From a checkpoint of a small transformer trained on Wikipedia: a variant of Muon for these matrices.
MLP neurons of a small language model. Each row is named by its layer, matrix (up: input weights) and neuron, and shows model dimensions 0-159. Each number is 500 + 25 x the weight over its row's rms, rounded and kept within 0 to 999. Numbers have three digits each.
After each neuron's rows, "fires on" lists the tokens most often at its 100 highest values on Wikipedia text that the model never trained on.

L4.up450:433518542501508521536488465454489528497518535509489481506517467472488469485495486535492479461488497484525485500451470471520510501535512473507512512455521515508496490511464533493497520539465469461507494473532476516510485513517526433521513506449480487524503528474479449503465482534478486514510523488538490489537485522505486510528524467508475527494510515546492515496507518503471509500567501502524511510482513484537471536479521502515476490485524481505452534505490524495543563524534475
fires on: ".", ")", "s", "'", ":", "}"

L3.up48:488548502536517479503528508455495500525455509482481497482456487497500522525484488525501494475468457522523505490493487511494526493515529506534513493459452485526496485511544529511512485522522504473482485518481532532551525492544456488460435481481499498541517528514548488502519505481498429505467501510503480486511471522502515495510514512491494470536463480473466503521518475505449481516518511461546506474533452475557506490497482516494549506453485501488489508487493514517535493485527549
fires on: ":", " by", "="

L6.up30:489510497481525505498527457473481486450448486491521525479550502529492527496466503535500474521511504490507531474499525528484520501501511535544426485472512485488479484501541501488525472451496451513515474504490536525480435480494491487510539519527490509491517481509501504536502423477481495537523510489480536506539484507482492500509494493488496489553552513479508525528516498460532483498474484539462534473495497506499488439497475526542470500493477543526517507497519486487534494507511478
fires on: " |"

L7.up469:428481462533518496465498497459510543481499513483497469504497506516513548490477494525522500479513493561480475499524521485484501522518488427494505543494450512510508521534507501488494527496513534505453493473467514504509497535446425489507500555465489494480516471481514451491498496516504496513472479515488495485510529537469485508502500486551524538550497489505545502502490489534476483490520500493469499497507519489522465455504510521500506488502516532566507507516480530530493531463498522
fires on: ",", ")"

L7.up504:497470518515572503496460500537485511459552493479469479501494470479506500534501536497510480504516485517496531566506453520494471503482501489524521473490531481474531491467449524512504514506486530507517476508464480472547494540521494495507511531471462530527487496508531488489457515501482551502481483500507477490543471476541481458511485471527497490472502452535492522492535509485506518500519504521469512481454447461497497510504492519518480521536559499476480493507520502506472491505548549
fires on: "-", " he", " an", " subs", ",", " and"

L6.up387:530472494478496516520476476508515524484522479543530520497496502535494526487531478547483473451514459496471470529520510477534521528493481514491480501515511531532519465536502526486479474499526507471512504471477517490505513539491482503485507519420492525475440509496519540475510482480511509494495462543446480521534527493477531473468489513442487514558474523514514482512511478514496510471533458505489506524496461495452516488507486502529563510494494480526534477546488508472542508501500501
fires on: "–", "ti", " early", "ort"

L6.up135:516496499480476483484505478499512485517505454536504510532508519508519494490506459512501453483484495534508487510494508559499526491492510500496509502484512487500479464464509492554493504567513500488487483509472432521478518472490480489512501526499531489524549501455567499534551493531474500520529523513486522535482508482483490480494491496507474481531475472442487500502504440516487497462449497463506499482495505544542551473476515460516502487544472507498475497528521581492512491486498496
fires on: " st", " Ab", " St", "ff", "ist"

L6.up422:482529504507515472444499465507491465539506514450513500503515557507504452524456475591467507484469473478543542521509474486530460470543506486551515486457493474481539508521513521491457502493491493524515530496505461546536493469483495444518520516496517476495485488492489495535506503495512515518517456519471512518496501523497487481541502477484491535535486506501463525496484449527498479499509522482515489505479435542506490499488494495501510491508505513501488488498512519525538532518493464
fires on: " an"

L6.up508:527491532504528466553535505474522550467476511513486512502518521540497449522458507497485538496503443507518498527477464492517529505491466506509507481512496524523524486523451552548509484447514534503500487432521477470504537503472452488474518535502449521476519486492520480495488467475524493496460501524494536500507497504469501508538483460498497519484515463512502503467479518523492515507519528534480503510519517444498484483470492507495531538489515516506512507488488512556507514457472539
fires on: " and", "."

L3.up280:447494505557514506479483499498518495492525497532473448511502500437485470494482524532500515518458503503486460482483479523496552504475491510543490479454482479521455481494472528528478456486524561495548482466494475493502522496488525479481479444482469516500510513494493503532500493512504501527514495509515485495544510512503549474486517515506489526501525484512479521533486512450499491481454506524543493532507495519493503512522472511508470474460528510504477536527529504447518528564457520
fires on: ".", ")", "}", ":", "k", "d"

L3.up438:470506519448534528471539521507493514482520519477462464481483465483465499543433505494497460480520494467490486453516502527489470477543507476528491560524501456545482503495482470520496525495492501498474499501485470562496501513500507511481483478488475527453509503488505501531485547486476522495531515503473473523517479512519499541478554527514501500505482498518511553498485536439507516546524497506508497506555459524537507515537506458478475514475507494502529520491494517470492486527507503
fires on: " it", " over", " subs", " part", " of", " rem"

L5.up104:527484485473479526499455503514520532531457501566483500493509504512474500559500488500500486511514478463535488525519455490456527524474507494517478496473502430501527505556501493510455481481493558539522510482495450532486515510467501478497501530507522533472542488510503527525570509526495477493492491509470521465488464474487504464546501510482503490481496496507481476475504491511512494535502551511464495508503505471531489494469484456477499473465516501521536537468525495530531513464489495
fires on: "B", "g", "T", " p", " g", "p"

L5.up153:514490485488481509525497501475525482496483448501511502476486510536538481542498481556498510516510502500518552564488487472512459476469472480493528515499489493482506490473528501505491488543547549501513516468490456501482526468457517491520502546510502535458518520506509449511445497525480512452490509478476498537522535504518510517518488480480539492503455511493497485489535474496516517509490509457515475573508487508548489508444515504540448466494514517522482462475513520522488490510486501
fires on: " or", " and", ":", " a", " an"

L7.up496:439490472474495501529499461489499505496495524522499466469507487503494499544508508465527498501468538504505505476525530523541476523487525503493552531509489480536518463513523505510498505514481488528464530522499481504485469512478477503488506538482478480524473527497495513471505479465492512418501494508523504492536480521485475554544522540508501521547517511469502521515511524508474476531542474509514486500478487430540480447493461479513474488488537505513468481554462537497497469468506479
fires on: "=", " =", " well", " census", " career"

L6.up175:508505540517543475503504485514516488512502472500487511528503506516564474492468513538466506456503482487519480495474473509491482499485562458497545520475475510444477508480511505524526503488489527513537479492490494461492505491452488511474503503516463501486497444514499481496510515502473534529510481548536458516537504509514466475492502505506467545507452461515498504486552468506468528526475514505454511503470498485482488497506485513536465477469520523518505518436499536506560504517528553
fires on: " an", ",", "a", " a"

L6.up241:508515500495505489502535485469496523502502514483507497478450495489480474521502472516524482472503518501471482520512461497497516509451468504485570511534517474522527510517504513534457453479501461533491490498421490535504481514514482465527493507513518545512487548450510538496478554513472527466502509513520522466531496495494528481517495483473476503511496454472488478499491552533533502525464504469455540517490533475507523518486481462455510550520502535512480512515530514482475522475505527
fires on: " to", " of", " p", "-", " N"

L7.up429:489484521475513473502462525516498503523551496513468488526499506494498481436464501483508490536485490511534442498520501497475489467465504509481517485510500571475511464515513537482473462496528497506482476497463468469528507490500535447491488491526500483508473503503448512470533512508550525571459517520533437486503478516508515511512532470484486501500513509490467486510522468534525489519488512507521511500523500477505525467506511527494461552515502517483481453498487535488524499533503564
fires on: " an", " his", " a", "s", "\n\n", "ris"

L3.up228:487521462537520469494529543492452509508441536478519539519444491491479498484545485532537524467490461499488528477483507502469486544490519489484521468511465497482500450483521494509470505505520530495508476529468529489482473495546480439514503519480509505502516503499539479484496469461554488476498485505481471489479538501468495512489496498485500484524538473489494514526543496527480505515518565506470513487556495511537503466505516455521478532509483524502525506489515481504511518535462452
fires on: ":", " code", "ati", " Minister", " Turnout", " zone"

L3.up539:555551520553500473477559527431467483550500508484518518534504479463524498519483530472522516467494503490476489519511499501484496498498472523482519481469461499484490508500498479475507515496488540501491491481476504474509514478509490450476497491485481488528526513514482485449498515510529504515516522456527507544478511526539546468512497511528506496495499520445474520481470507462453547496510539464524511492474468445510504519486489505496531526477524457524511526463514506525540482508468528
fires on: ":", "be", "uta", " Time"

L3.up67:497467502555521478509511509500458484468458525493526496485506519492505466544511495542520521510535510503502544487429515505488493497497519510542453525502512537513439503532525500506476513501526533506501470500502461457470482457527511472518469491504509488501505467444537514515494509470517505476533486518510472443490515497490483502564500490507537514445562499473461498477505535499487511516537514516514502538474471490523501519483502523482468500479511500505471520507496522488542498555485479
fires on: ":", "2"

L5.up565:534526507485511467510520530474514531513491484497487489473529467500471494549528503515501521484530464509507448519529551486484486497504489517535413485499511520507508517490486536470514509500524494478489494547532553481500469511532448457525481533471506466521494502498463512518497483548521444567489479515503504479474500489535438499509500539464510500500516484451513501500497501460498467525497523500533505505455453501490508493492505498521515520518457513499503537514515500476514522520466522
fires on: " |", ":", "DST", "ea"

L7.up479:507455497501530497485495465470538533542539447499514491505512489525526521521499476500510538473461481490528489507538457544494493543505493521505493470512476511473445454502511496533503489502449519490511497486528472485499495539500507488528473463502532516511489498483496480529529488468494492491498466459481542546489443511453492522509523478486466474502540505538480513509529481496503520486449525485527548524517472505461492516467487547545498517551511482467486516463477478516470494511509503
fires on: "=", "-", "st", "g", "sa", "ad"

L6.up306:514487522464483507523474546445542484517480523496545501491517527517443540515472511522480523480506489520518493513491536506535499535521467480495480530536511465475487488522501470503500441482457531479488506470472472446448504461527481521507507509481530506522439523506483489546544509510500535476516468501486519460470512496495505484525544495555505507488517503522489523497515493466503487445505528506510491497467459521480528514485532475497481488522514531492523468541529484501465520508504503
fires on: "st", ".", "č", "zh", "w", "dr"

L3.up212:507509428511486463507498508507508480490456480488556497508452495494508517559511543526497496493480486469506481489493509459482531494494481494549452492460504487529483475483515510509483537513517479506489499537471525497475484457497475499495520535505504517479475487527500494509466480505498534541455537516469458448483483517505512509489557485518493496524480458500496488508512496559497489463539502493531503489516472477532483512441502459540488519463511530467508516486517562537514487512493518
fires on: ":", "  ", " or", " only", " aff", " least"

L7.up244:508517496499506506521472461519500530475476479515485519490473551496506511507527490510491539511561513536463524458468492496463522511506518538507472533472492485499526480519530520466501471454478521484531525501475467490487464474501441501504492501534545512454500501487494505550508511494496511512485500523502510467510545489531546466495484471484470463476500499433525485480484478499502502514539487527569505545502454504481467498474476522483511485486506491545495511473485441481491518543505510
fires on: ":", "L", "/", "J", " (", " |"

L5.up306:526453505533560492498502493479535484466501443505472449496494507512490541504472464482480534492486502500499494477512478513519545504517470447530464496451506467527532487513495464498569513512489544511519501486527482523509516467483536497507497448520486518489502490494461494519495499479479466508487573492488470513530451519519479538498503498502502516512516500526500535495506499480492496493522467493504497508534506513468500431456456502493475477517531503522526538524464529493481544523505509
fires on: "-", " the", " three"

L3.up620:494477483447551498509526492459507523464505526482498545509488506489484504513470516489491473477494447485527445491539509495502512517503528507503481493530481522511518517513492479471490523462477550436481487476494480482545504465490469519537531539475536548481538538498524482509490466508496488499515505462501504548526514499511478493534492556496508460520495520492500474453447475515485495552527460462517541508543457491497526477503510504517487491493506496512503535514496508516537535528511484
fires on: ".", " and", "ino", ";"

L3.up521:511551471521501490504514445490518503475497503476508477527460496514486506531485497555498456512509464535520488509451492542564535523504500537502480500495465495492474477498513492488457513505528494514523525551524521472518490483535521521499482487530513490479528493498479484456522485548529462528464512492477508495504499485487503473499490524465432501465504452484510487500579485515498500481512516488538518466478512501531487504549485484482559498485513490485492501464483462482503521547509511
fires on: " /", " draw", " hold", " race", " title"

L5.up237:475509493521522449533472524495536497507470460495525475467481486482483551534526481475478517497526455503463449497547542457483467507511498474488546548457533480509524504487494518535521525520490496473493489523486507504489479498517452498494466506499494506547520464513467512498521496538472479487482537512488486499524484487493497519479519505542481539493446499529542489512493509503455479497518505540487509477497488470524511509484494527522556515475466451486520555518469541495530506520512496
fires on: ",", " 24", " 10"

L3.up35:465493477509478541469501489532451509500527516508470494490479552473502485487477469493517518478507502459500483525514516543520460496505501446492492488509473480534474507528492469476503502483519483499472494462521549526475501479572526509524492540495461533522484528499506508491549501482482516511482492462520493531494451527468497453538487465540502499528470486500489535495480515539486534499526445528485506519478473503572501530536522498506493508548519553496502490481508496477489481479506520
fires on: " Yu", " Ni", " Ib", " Al", " Kar", " Abdul"

L4.up401:461452484479490516491500470534482517480509519495508470439504519493454512481483461523493530479510483494536499478503485481485497512554483516523513543519492452506517507523499481491500469485487452521466518485491480508507436527464482482481517467552477539503527529507505528474484461480527477505496520537483528486492488514519563524472483497481517439525543507508489533501477513482496548508519495558515500523510502491507503519488462491502500518476552469526508530494485482498542510479543539
fires on: " =", ",", "=", " 18", "'"

L5.up368:496517487470499486513498498478559467540523563499522506446493535483536451527484516469483498522484496511503507504528433468484469493509492542502497515498523468528503493507505517512512486471487546512542579491503522516487478477497505491482496519476507504446476489477470508488518509486521513561494503477509519496521495504546486524490522490489463518486487478505530443518521493483478490496490534479476501522534447496527518513520443496510491494462524518477542513498491494493509551457473543
fires on: " an", " g", "g", " or", "c"